{
  "n_layer": 9,
  "d_model": 384,
  "n_head": 3,
  "head_dim": 128,
  "d_mlp": 1024,
  "vocab_size": 4096,
  "positions": "rope",
  "bias": "none",
  "init_std_o": 0.0,
  "batch_tokens": [32768, 65536, 98304],
  "seq_len": 256
}
MLP neurons of a small language model. Each row is named by its layer, matrix (gate and up: input weights; down: output weights) and neuron, and shows model dimensions 272-367. Each number is 500 + 50 x the weight over its row's rms, rounded and kept within 0 to 999. Numbers have three digits each. A neuron's up and down rows have the sign that makes its largest values positive.
Before each neuron's rows, "fires after" lists the tokens most often just before its 100 highest values on Wikipedia text that the model never trained on.

fires after: "f", " b", " f", " F", " pro", "k"
L3.gate8:499491536445444537482564512523520499462368513540478556461534526468411506487397520535466522583487592612442560430429504628530568514490475592515461527511461458568532526484530454515473469482467465502513511524497452551489531534460477540523400578482564483575550419479519560488504434512491501477
L3.up8:502423449517423490471436556581515502452532504597506521612505478523493501537455619512529526498539497555518506537446515516485479463546486488469543538549444492493425526453436475437628492557485582488465473492535597527507478520524461504558447514483600511495490482532472569418626476482515502402
L3.down8:481391506481521477440546530506474511456556432492435488521488557521559546472527492498507561612459473410515502406476464529516375488495446513445476505494442480424473492488598582459472574467481501464612493489444447493512482476557560524483570486507485533531496395578588509457529443598459472532

fires after: " D", "ai", " A", "at", " R"
L3.gate673:465599432492512524473588478480563577542510451458570493544510418458518492463463518601492428483505527497451513510462489500465526403538427518447519529485378503569507491505433509554438502467546449535469443583488518439482464412423594496497531490484456559515517488550578492499468531526492524524
L3.up673:479487493484528496437486518567483510526569500457548468456490447468542467477475486551497516487505469486432508379507535514472437491510546504515574419491527501525472524535486564534539505467588421500506551479487529467476467468365505561438571605504437484396475477528499488527445453523537439429
L3.down673:460528496436517544449445523486512530508495487527406512402547514468549477371572446445535496554475462456398548539471438536514483609522562524502512438554509471600442555549463512568493480521504460535524482430544388491513569491447542522486511509579533500530515595528495484462459488446516474572

fires after: " f", " F", " sh", " De", "f"
L3.gate582:471521544584457502576472559422414507584455459492475514484461460481502498494467483460540513568411462532506505538414536540519467455516511487516426640424457517583484453509484474445540416455541532507483521512559498500516451459375383561606441458480530422522588503528485451471500458623657504445
L3.up582:572463548505529652489444464491439453503419544522539458700545508466520553561562518484517499465485519512433524550598571499602516473545527513483498451501499493491412457580470447464551479437468467489433392487470482519465465374512433398569470387521473505493494539492437498494564483496492466508
L3.down582:547526520488526532556511546576557464557614432547407529482472531538408516572519481461522471448533541426500466583489466507575403527574520565478510411443537434568454555475476560607460429513478538505518505520483657432556466440509566557460574526519488471446533499541467502538393555494445471466

fires after: " was", " \"", " well", " is", " p", " Mar"
L3.gate512:554429487586479512498388534585578525478457556481574490437555509526527472510495454516500523555524524411515570469436449532505513412528491468575464531436608539480394568429520528518521526563456604598530472626464449497519500492553455496538498528562528497530509441514505441562522568464486491496
L3.up512:518562478485443518527474441543426506411578522452377472496452489472530437413549511588525472436472489528568419557564438553542502602496458424466537531566500495481427456464631508535497513436533531500501558505511476455517567455497545500520486545480470517560513535458617473474459466582442492561
L3.down512:515558523536545483483427429505466509540578521370352529471474522561533540508501543489474504468568509560525480506494500528487455462521531453407521478533560487478539431410438442527512547471577526587539509455444481467601557513481498456489513492520514484423589453604529531481428397436433562554

fires after: " D", " B", " |"
L4.gate794:576511425563466510476503448529535455407554442415539442491436485512598397541424622512513477420511546475535502443490497619553492549533539510500470465436526495545472506497464475448457548519494560480455517593465561478494465499566490441461504542508420509455498461473502555526531475494449401438
L4.up794:475438455578506509449548446507546534533446489391600434501466484501469462438473551600511550497465482515529557528494504558511421453368460490533460455491476536481559476533570480476485549641572417455464567602576426462540488543548520407394508531518435454466495481569492587582479522435481510502
L4.down794:442515529416568600437518451455563486534499470550505483480509508546527592606478508495587419496599492461544493536487515593458357478532477551468533489506500493562521512525535545459522577492532592441635528531505540515480519535540517527448468406581519519552459482567450489459463411512519521572

fires after: " sc", " Ol", " And", " L", " Ser", " Ok"
L3.gate315:464478507482488446476494549532473511546555461481472460476536526523405499525502559465551500519441550517429488452459481507524513599537535544608477605467447473461502481453407402537511525473628506551449536504529427619620490507503531535532440508468469499403468537501523514497515483422530452507
L3.up315:527499479533553530373507509590538409536508578450480488526502479511631499539457453452553556460489492540567506477500493515482581516490500491518509457481539507538429462587470521450476445531471430584518418481501535519545506536485546420463477550467551457562466493590521515475585530500490456488
L3.down315:541504481545457476600545524480558481546490502469566543334484445513556486410418517529427495455502468554609477476459471504522504428474425469525469522488447543490480507520435442415528511527576400471532454419412521475482466432477474494524531486449501515494494553544501540599524482518536412487

fires after: " r", " R", " d", " sc", "R", " Sc"
L3.gate159:559497542449501492542489510419575546477487551517455473455531540529534484525532574437510520600480478542559526527450520617478539510549429433472484479469496443456493578512463478468449476510585446605497460520491540453481433455450510504510421495385569461440444598484531478511547568467486477536
L3.up159:618406551486536454565512444539482568489398495437535480496501420512545548481522476563498460438447528449481491563502516490556516536423558413521530360533540607461633530520525411499525521500556549492500537477595459468410453400430480549475494519554491517439565467557452438522430590570459444438
L3.down159:501392547476493489569561432475487505459531488501561493506612530502492467586415495464468539563560459391466539527546458485533482553450488560556508484568554506590451477543534512464521501531497537601514503503514542598506418493501468579465439494482381580550527520496443436521497459508518546486

fires after: " and", " but", " to", " Phil"
L3.gate407:532530517445548521444499540578453477490429510514483458519621399518446569454442482400494435554534419464568513412446470486507600520500500361566502483451526529520587502493398460556502551484473483519488478548546517418447475463528425512455525460450569516419462504524494416524459486584523619401
L3.up407:535508450513475566531523532512517478495566415538448507412495447501463480505477450456397558480534486421419383526486489526487438460549524574508612564539435539481462445417498570460485558471438382533467508544407435442524392483508419456432473434547526439479491430529515502502442545572492540621
L3.down407:545517506458479501491508544531384503489466492451642509432538591484428512471431492553481464493605553478497461491484495463600477543512564459620368534513509479477448577486452539443500416434496468465515404472503523528429553466439525428528556510545570602516414462399645574467488510522482528557

fires after: " (", "-", " ", ".", "re", " \""
L3.gate571:417516498437501435402495493481562464429476500461503412497630563527447598577413586394546494508516611420516581488487485533505459501529527571523516475492599521496532535446487512478555429434413433513528521568545438497450526536488420511539565558532537465476445441434492479463495604510553476514
L3.up571:503565598520520476507502493519550506555472471442622616504518439489535565545514475494501485468453481455518493558512511425446597483589521548473504532472514601442529488556551439447555447535532547505480542643472528434450505547455507517502455493415398509471507456504453404564503502588488490455
L3.down571:518517488523476524442424634503483599553558510500571527525523523566506493499520466567464476371491594501438554389462510516481549418477504450466535435546492478499469443518406443507521601548485467493532611511516567581551448465452509449555568505518458553390481501459555494512488616533459484412

fires after: " b", " sub", " B", " Sup", " Sa", "a"
L3.gate385:469514456464446465499515554425521586518566476511554511382477609568559514493508613356484454445573616514498428453481471549515506504509488498534517481527500510438367463498496576427564524491529400443542423588520458470456485504491536527462475444471514419517481534474528604498514501524608525483
L3.up385:468358501661510537475472495507446515540472441535430536484481479501573486445415536508537467423538511538525478481448378496517496462456530557541525497522495517534567489505513552509552538555558455451473564473531447501567486469478406581533531478534400420457412589494484478541496513491551444545
L3.down385:411420498541437466455536460509517439514514542552443452509520457539509552497536536515432474472524429535488558525605633501463528483557405500508579523441452487502538492503412516517524516485513545631493564510540456546552505527489440549472540520494457400470520455453431545487503467531492497482

fires after: " l", " L", " g", " Leg", " M", " car"
L3.gate781:496526447510540500481478522435500437529500563539497421532422474547458436483499503516451477549601496430545485535416504549387631436522472478572550463572474600441469486428498494429455506495589508514468441481487505445509504533511582545522479464509505412359514404592478507508488525466549505525
L3.up781:540474479554467534500505420427458553467485475422508513583473526472543480518568439479481449512427490505467423594465513556435488503483510477496432403558550502502493524480486537464547488490490514554451466438478495504578487437455541442530530575500509533477449618580519558445390469476612553491
L3.down781:506478472589592558481478470505506493481456512490466443436490468477484542519541558519481459492486472538588414446496593489470610531482478492468494564470526484522440585526406518487596570527476443452436486549577515552542494477490517452539522471409436478552605407471521554523510476538610528568

fires after: " S", "es", "s", "os", "S", " sp"
L3.gate119:474355481527555498458442379522552424558460529411488422469546533399438546433457560513438541442406517504486585507517411560549518493505479570468523533475478440430587520459436530439481488526519548451434553533489529499451585511520415403456468521548496599535445435537467509514521517483478529537
L3.up119:542523528369449452483400487426432507527521528460433516361466574514458423542417481461532497460508468438574517516536511541585526524494429510517516513364572537468494511498530522444434478459496530558401609524484491457451481495530509354558596591533421459525498460444523598503425470513442424485
L3.down119:547469562561484506375587514468498537491455482523523537523594443477570484560578511493472533431480450493515409522482483487539532473497440566382547481511443403531510505415493519469623512433568508456515493487485518416582496576607534572473467423523468561495529597536513527481500563570566481542

fires after: " fin", " Fin", " en", " Ben", " f", "en"
L3.gate276:490581481479503530578383446473519568598537467440469522527482487425521539520592452393543461610580500528579482511529546458519596488517486444567477537537526578563531511433487539414457492504556518427537560478393497512516545494464440527466489555546511573436506512441467528511483405554571511440
L3.up276:494453472453503523499509570417563599518521573448460578495648498463583522422489425523557454484469509474554613472459422469512389525544448583444467536521509397444466548511531444434412514494445633490511505559430549518441510519541436502520469427459588480533435513506471370455467471579467529514
L3.down276:460535548531506542532462456511497534484489500534548531411437480486481475472518458442528534544540564554517560438440571425577501515554525528541571606547448507523562486505459462575498504545483563501563503387492535432550493501570523491567535481580520495470567544444487435457412628378473577531

fires after: " sc", "c", " acc", " Sc", "ic", "ig"
L3.gate748:572482374506496475554495502490552504507464609530418468511486439466534564489521473494591429559426475466473554536541545469557523516556410460446560551494512602622436511461500489533474445424594520537485471464540500572509483492441505510492522547469559385473451488491552385458609494450504498481
L3.up748:433526434448555413593484390596431562512511516448484482566492526554495504543470405567531497511491564511494561605541472430535599498540592466466487460474527521594547630546445506539451578561495432607505563458468542553528482462505519438515513549545526460506390528404508517561458521500479509403
L3.down748:425497542607476528566433465509504507563446476500475509504513357483435424478474544478511499507491449439536503483506439569540427529431470548513516544531513417477522564500496448416522502478544580393546453396462486561494480487558575514555596550557561428504502554358477429445518409503461516612

fires after: " H", " U", " O", " A", " h", " Br"
L4.gate186:529495492487546566458461550521471452546540477498480403283568517526515553493544504431467570421505520524514494541456431460506577520517475499494460536495448463524423447506572494489460517549502580481507514496450441487570444601545526513500442535517507506435483502507511440588505508456512570473
L4.up186:478430462444499582508469497526580399455556527415542571573529451535501446581454505413462494494515561384444581484437419605419504460501477424456388515493460464488488613524430567454507466527548503500494427481527468464495453468567470545486473468500548376481563463571549475534425519526552540495
L4.down186:534463457437463522530494503477486490627511533464498433600567575465543559460527600409518433535493529496430544553427497415438567476495459482476529495551501546508500506418555492507479471565494552476498429519564443463495505584509543605433422531474477487519440465538487424438559513538494417439

fires after: " B", "ab", " show", " sub", " Z", "z"
L3.gate88:507504524532530428519432513496543490472444387506468479439498459601476419464542511502531427560542543536518588491509432588525426561515508510560418471509496508491451628468503454494387552456446494445545486639465449560462473590469509553508451479562470460473566483456513507403489541602482529459
L3.up88:407554528482501413411520562480395557534537509448483523482563527515469456509469539439484528454415463469506504554495505483464454418502504497616540559448449443383460467478497445518507459542430401574491426500450607362445566548636476548471552501452427543451569483553481511435494540459538430528
L3.down88:512454491504492493500561521416546551522437545467601485549521553503497489514417532496593571462455483497504453422533396522547488489483503454446371549463455593423477458541533412483558553601435487503533650525493458623450505400490472561570440493587488466553444527527459542454483374506456525571

fires after: " and", " that", " which", " but", ","
L3.gate223:385571454564462531450512521575473576482443532490439411458517542471480507495408429419494496580533484508454499548484612514556491502478521457505532489484463576409534534499589460473632542475471461440420512522457489459556422488466541583505510533482461493450448515513489579516520407497476586395
L3.up223:509486426612514549468518493475438463449519492479568534463481497547514531485491547456446580566636506463528530463583481496463587470562585489445472545538575590514577481578510510453482478543457341501460519482458521469553472479538446518503651535460515513534506532519450546503515480451567593461
L3.down223:579532523388514515566452516485496458575409463526556486532442466521465519537441574480555440405464511481518518577515484485508410497577498595533490473528497343522407517466481557543481398430491542483551482402583516501355503461452489533468395511495452530446507459437550481499481485503412497529

fires after: " l", " L", " he", "l", "lo"
L3.gate964:420443458629489559514506494484536500527460483451553503429475514558571454501453573466511488550554508560503529491465586505472488550529481380517397551451478505493462520495445471357474455501507490592478425483591455467538503532523558516476402400419447527448536424546526433334373481413495524475
L3.up964:523549501538580595519524532500450521535545454463503458491460361471521476574571525492541475419530482500479505536414494541491485507526394470432493521528498545479524510475519519488402525534433524494389499535537428403376509502527561465497482627547455568502460516440555498484461448501498471591
L3.down964:477617400529468523487507462509428412482503543454515484420487524517464381501490563446484506452429493517476481455550481471564514468549463377462562500534556513556501472535534526545516450556558507534538497527567517517510549420439496522435470500453462492508517568558525475578441575474399532516

fires after: "m", "am", " m", "an", "b"
L3.gate846:466453483528531528569469588611466508526399539543422450466543460416367616565459498476505459455546551484516533476335495488502470509544565489484468589491480487548480400498428537481527527440536500510510444518511468471479558528450453449486408512445528562534429436574386585485556522515513537481
L3.up846:420517568493524475475569473462436593522501466531521427594475536401430574520531522507577469504540498466540485380459550486541477542513494533451528407447545405536542487486473490452496469500467475538402489415473530552525571581474547487461489460526464425481505507405416435524488525480541533466
L3.down846:493557471508313572469558520471547386473571539542452431417512495550502524473489512505482487525440448475463606522484493509496443455639528473508470444456502448608518502493443508594418457444509543510542447503529445462479516563450539500510577522516488442440555606465539516456438511402599574524